python train.py --num_hidden_layers=10 --hidden_size=256 --num_attention_heads=2 --num_key_value_heads=2 --head_dim=128 --intermediate_size=1024 --vocab_size=726 --hidden_act="tanh_gelu" --norm="layernorm" --norm_place="pre" --norm_eps=1e-06 --positions="learned" --qk_norm=false --attn_scale=0.0884 --bias="all" --tie_word_embeddings=true --parallel_block=false --init="normal" --init_std_qkv=0.0161 --init_std_o=0.0036 --init_std_up=0.0161 --init_std_down=0.0036 --optimizer="muon_variant" --learning_rate=0.0161 --lr_mult_o=3.0 --lr_mult_down=0.7 --beta1=0.9 --lr_head=0.0123 --max_grad_norm=1.0 --warmup_steps=200 --schedule="wsd" --decay_fraction=0.582 --decay_shape="sqrt" --final_lr_fraction=0.05 --batch_tokens=65536 --max_seq_len=512 --doc_mask=true --train_tokens=362200000 --max_steps=5527 --dataset="wikipedia_en"
MLP neurons of a small language model. Each row is named by its layer, matrix (up: input weights) and neuron, and shows model dimensions 48-143. Each number is 128 + 32 x the weight over its row's rms, rounded and kept within 0 to 255. Numbers have three digits each.
After each neuron's rows, "fires on" lists the tokens most often at its 100 highest values on Wikipedia text that the model never trained on.

L2.up599:131120104126165147073143127078096065143112127133107069108151158135123097133143158135052076091136127134168182076140135153157149173143131177172060109118180098137157121127127143166107198100175134103146137118124125170103136132167117072089096155105206125088153147101089103095144123169143088138
fires on: "\n\n", "per", " (", "=", " as", "The"

L4.up894:105137137092145106097097150103076162170116164136091122126119128152126165106181133133142121136130139102132187156095159120114130151148081110094136140171150094104156171196180132130152153103110120130136189114077111119159128109189123096177185145135163138150104089070090161185087156043049114152
fires on: "h", "iv", "ak", "om"

L6.up161:068171203159131065192128197149141136170098118140123150156151091134118165191147110120157141158151122177117112119135053068051104138112133155139088161164087174160079108087162055135100121115092101084175128107150093142067157155114132155158158093141133109135146148100119183122145112162174117145
fires on: "ir", "fer", "t", "id", "ow"

L6.up852:113170125105226125127109135129056101080165130099106100143162181136091174159126157180152140132116165138122154066169118140112115190101118142119156104138080120043131150155137204154148136124091095122154044111140135131115136127105090157126124139125127112130083134121119077164118149108112139073
fires on: "ri", "op", "u", "is", "er", "in"

L2.up503:115108096101185100091119134106146105126118121126142131089138077144097090129188136138141077105115153172157165098082140096106197177136182143171096165123159109136132164114138120151138141097140131107155082134117108161177144155129112136179133183136163154150119157101112108150175097117137147174
fires on: " as", "=", " us", "\n\n"

L6.up861:167092129153156177113167120094121119147075112113157063114168131119022129171136129130130166094195065152085150090102129119125166095121123098136109114207111188189166132166148133107137089126100113096133109160146130168081145149095105146077113127147047122164119116091142182126123137164105141058
fires on: "v", ".\n\n", " v", "er"

L6.up765:143096104112157133137130113045133169130121071161130104115118112100124131136148132147151128096144070096073101125098125107089149094082132115142136109153147172127151123121079109129126101086102126166118137178188129108103104146159101112110149155097087159154088126167198117110171147158161103130
fires on: ".\n\n"

L4.up226:176095139094157132152149082159109087144094112158169128080119170109148181144172149119111113063128142164102201086104138122114110157152130121162139130116173116150118172111105136174153124153142071168102140118185106136119095145145091168108118097160118147121125181132147131129097160070143116103
fires on: "P", " P", " p"

L6.up741:125096093113123137111190073164150108043136158174133177154084186121164153135175154133093114105127144156126126118164094077128137162137130216156180140143183100192188095109098130121104112077104112116123126190166149119160104111151117124122117092191152126112109117085116134098134125164146127091
fires on: "it", "et", "ed", "ol", "el"

L6.up257:223122099159164102169118128122101097116177100189088124143056130091138155105114121148102148151112130177124121115119166140135173148149207127172071116139104172101168122138215089137169094127137076137149150102192135132130127134163118128178167142145155152135099080130120081182125120092142113129
fires on: "o", "he", "ep"

L4.up609:142135072144106109125239115123170090132105190141151079100112167121148155094119062150121109119084050107157149143087098130163148146119147178117151135132159142118125156073145210166119148144162155153101076090129161138134106223062130158099085130153129150138108087161087145138065091112130158085
fires on: " |", " t", " ", " per", "-", " app"

L6.up944:118091142083125088074209111091139122122146122174140167088098175125134126115137104160120152151161157126119167089129144111171088118095103104171078139169149120126131107136098154136129130142146103131169111094148114175105178146114122110059145172123114202144115158104124090073126133160136123102
fires on: " al", "al", "to", " or", " as"

L2.up744:121130117164138100131125118135070098146138062123115070098101122135087061169125131106148119098111176158126169133132104093150124094165115170189092103156159115113130153104101121174133127135067141172103101135152147222158124205136124175093132143149134094183082156073171122100113107082116128110
fires on: " k", "iz"

L4.up487:198114145135128130125091152120120115101088114149167168138156154115111116112131162098150110138160109145124159085118168104139090123121165101118051090137163093121154085171085123139162157187123086120152140098166110081109131136081123082135199137141101098106130116132177148161164135126105131097
fires on: "ri", "and", "ric", "op", "old", "iv"

L6.up651:180138130190171167146089075113130172103119125091153110168128102120142136166154112123087102115146172091108096125135132137159166073130185141176128062102113141123137119138115129124161137152114128114073164118126087115135108117083142095098150142110141173074146142194067127102142075080160108138
fires on: "il", "ver", "g", "og", "art"

L2.up423:128106088110146064115184110078139128144094203168186094101142174105204127163132132130154148122095163100129171112145088105106104117082148132141137110112203110132081118116139140111151101132115099129094158144133158116099161128108144099093183088163141154124132164086130062060121159131112022199
fires on: " ", " as", "ran", " a", " was", " or"

L6.up216:149158134144133104119121107186099073140148078177135152163052092092147164101128109159121165073121107185135115152103174087153130106120107161142133145118117113103108099109145151172113115144108081121131135116119131136102119152155104203122137139115185066159156153144084070228121120151157188126
fires on: "et", "he", "t", "per", "her", "in"

L2.up1007:125033175143111156150130083050113143097127127110173142102112123134169118121078167115158136134153151152163130150097117138102166089100144075111100140087204105146065129078117118091151128120098126193115126150118166174134111214079083125151115117094096115119067117083112189144083070137126153173
fires on: "red", " rec", "ud", " not", "os"

L2.up345:155160157140104083112155156106102148162122140120187081120122190097191119172152186124159092115141113135118158119154086123104102100062131119115161175126080163142147105160186127196166115152160105094076115142095129109128061087172159115140124143115172111108172099118152109076109135098092079073
fires on: ":", "'s", " of", "\"", "ish", "ian"

L6.up876:179085095106145128112108090106156103167098159116130179106150118149142122141168155142162088119118147124066144113134133173104104142118125178023091136116194110150111119107077105121086166169201143122172133066104123104076121208058115117060103073126136102151125143082167178135175109154142098083
fires on: " al", "ur", "ir", "igh", "oc", "I"

L6.up363:143177060093119085137100152113090139128122130066180121093050161139159121101141129170129200091132144181122178102162136115113126111111131136127126085111124196166148138130167138172131108099149158129138057109113079136143132116167136124170133062140122096107151118156131195104155199169130108112
fires on: "u", " cl", "ep", " al", "ro"

L2.up627:099171125146141127131088072108115171123106131091169156108151141160154166135143125137145098116184133158125161108157105089146149069109139092058141174144078185114087117104134116155129099148179091159115117087084104184101034121094128131121156141119145130138118117189126123122154143132128124126
fires on: ":", "ver"

L6.up298:095078154107163077138093171125139126206109111149171141197159097185074143132188152093121095140132165151117121128162183112084143106143143135111128105106091143135125188124190123143151139117143169073107113119123134115117117176139111156187099061097120222146112187117068134136187109114145143114
fires on: "t", "iv", "ist", "ir"

L4.up742:116150125151131176118111092114107154106102111114139129139131144112123140180132162128119102149136158087139149099150113078139126176211114182093066164054120152107145106184124040140096180090090137110090126180121145157171102141128179100100093149111112123182132080098098182120096086129120157072
fires on: " g", "g", " G", "og"

L2.up254:122161142188178182133158109118099160198149116079157088118145110104118109141145146154076123167111160069162157117096157091110151166191143150141078122113132180145163127146140087095138115100084182068150105153108160127144152095157134129065124133128121125180118154149082183054138160076074108068
fires on: " g", "g"

L4.up253:176097132142116075140130152067080145156151126103108144083103081134148143083122195126105128142109153162116151143091239097125121186155165106144085155083077128132168088181157155207145056163121087132136101114161157141089138159134151118138191083099145200084121088147116145097130152169112072124
fires on: "o", "y", "id", "er", "ist", "a"

L4.up397:125179146076166143130109087124137161079083198152090105096162113151116142144105137089109131120160135181114093124193155118175141098099151150086125153097144116153103129088150106112124090099121130110107147108105107183144109151107225101161129144171150150152112143119152145100155177135154124077
fires on: "i", "n", "k", "re", "ver", "ern"

L6.up447:134113136164129157139132127122125121121122097107096090115121109051149126198110102120123161117127138171108147109153097098078121135104104151095172142158126166111077159122122192144137216085148163127122080124097161161165099078165152111099170092124117166101127136159199162164120185075040135118
fires on: "is", " b", "es", "y", "ag", "est"

L4.up380:124145076146129115158101144082132121083104113127108135113072104182171122162095206103153145114160105121123205124156152098061103115073103126113111127070158088111137126167160100215091200147133037143106171147212146153132139205130195114092096153176117127149137134185115179129162160121133105102
fires on: " p", " P", "ice", "ack", "ep"

L6.up570:123154172120179145149143114150103199109119142144121187118178112133101130105128158110092147131045144059136152152174122108116066154149138181126133128156159142089142094126128156180121093156070056121132109143158127086105105145156114152132183147115108183114079110126126121111134145163122125168
fires on: "u", "-", "an", "y", "th"

L2.up409:099086142099150156167149102128077117152102127186112140055130108162131074186084143063130131112114183134142184114150102083125050102107178158149130116151115128138144155105145123159137188114205126136121141172150080169115178082074111099120096157174112123122131163175111182085156132086184097120
fires on: " p", " P", " T", "T", " t"

L4.up937:088115132120110117066157130113117096136160125066091150124095097113103117143115162117086087093157147096136164110067159181059136128060094121111070155167110118122111130129100194150157132168129134158128138166113095152102100157168147095144178092134179129183069137078137124109114148115070064159
fires on: "f", "ak", "iv", "x", "in", "and"

L6.up608:183118176143165141112088095149122153139083124117208133128071147065138132132099145131126161143162083045111136110140170091190199132140171093106131132074122103141091109163087143127119145110114091143173195119125079099088173158111099145120107153225168148120096136146096112086091083101155152085
fires on: "e", "et", "es", "g", "art", "st"

L4.up747:105133100111091102138092163137138131105161130097064173124163155146139148181157118096145103141148165194127126123124123100124091171122104140077142148148106179081123098165155176167165111085142089129138103117125077142142157118084170148115174147127149178140087118175094101072126088120131188101
fires on: "er", "ell", "ter", "is", "art", "ard"

L6.up958:140159102166163146078134193140169126080078164125125109111146145105087158128153110105114147110178078139115105112151198126107146085091099155148117182186123139076103111054104104118128168144104151161123109140107094162104109119118128043051163118097114110091100112172134123163165148087095126109
fires on: "ge", "ing", "ers", "is", "y", "s"

L6.up986:122159086188102174127173093154087098068113124121100130131161137113168137145094161126131088138183097128116121090089049119113097155086122055156093094141116119119166173038145120105182101187061114122150150121128102103169137130147110119106161165078146123136138125102111110119083150128144136186
fires on: "en", "ing", "an", " was", " m", "ed"

L2.up652:071114134126138131128120140174138068156174138120127128147098085157080123184144052094102171083086166147089175082142087097111143123122112171072164137160073151064037109131079121174111103105101148074133120113141109107167139117184188085158093100100139116124145175089144095179138082163196117131
fires on: ",", ".", "ly", ".\n\n", " and"

L2.up919:169149176123180146149139129134089094076116086154100135095162134130164152180164131107125157191137121156070159131096114181168108166091196106134101166108154144176160138164088125147154152103138078119115095129122077104152109127131112129113126088171168091157121162112125102144136100133130125105
fires on: " p", " P", " U", "ure", " or", " from"

L2.up363:103125126127143111086161182138155203126133196096121154097173197168103153133133146085068140096148156175170177186157111114145139146090183103140103130161128083157087135076163125187089130082156157109124156112084107144127127147118124115104148073126118094155133146037200155098104102122106127140
fires on: " The", " the", "The"

L2.up759:180160126133120142066130152162140049131094149096191145120170170129096112112143098145101108156094146092166167126061145127105133098117127148113124108077186145110110111059097118127072119094107138126090109119081122165030085145183149156093122138121158179140147081149103116168119085137145151064
fires on: " (", ")", "]", " ", " |"

L4.up247:137183175084116093170141124139127111143108136165154080135132134146148184119095122147126082108150093115193138130085082165141119089124063109110192185147143100124147100102147136144166159096114115129176138119087124184130111157172084098154139116106145162101117114106129093162116144120118118198
fires on: "iv", "ak", "ep", "al", "id", "ew"

L6.up704:090185115180098148118206149111136162151170111069084111155148170068080114158156085181144133112113149116082214126152126159102117110169134131104147165156140135086141103146068161112126131151101120084152115148120100139171079116174152161181093168148129145088141102046164101086169053168101127125
fires on: "ch", "ly", "s", "h", "w", ","

L4.up414:060178149179147130108145137142102075166129017181153117113102095106118160149149105136133158070101140150146125070081167167089112144127081132148182142087172130113118072120143099112106136166132151139152114127153102118162084105165093113116109134102134105148173126127142075096126180123124124151
fires on: " un", "he", "per", "ip", "hn", "h"

L4.up160:138105099181155080131138162130129212104171107104128103097128116139135090088156134153124141103120168136143139081098062144133089143144110133118097151123115174077156187086115125144149067119083135161089090127119173141106131135070131128055116149119120112158126147090132113129135134137126118085
fires on: "erv", "iz", "an", "if", "ul", "f"

L2.up705:086199108125162135129058088066144155186067100147135141144118133156150176173169132108114074161144136151097128119114133102096126125141128111145130181138164126160090092179053118175143171106111176138166125100085130168164078178169094121128151108130182106141070109160153064104161088131135113116
fires on: "ot", "lect", "ver"

L6.up593:108101107086176097148118147120140167137143142103189078154132102128074156115097135163078137117124115188157163135121123140149134093117134111108133167136130089139115046084112131175128130159083136168108160112085182122099112113139133114130109155145104090158175209115147205157156121087083122132
fires on: "i", "m", "iv", "re", "at", "o"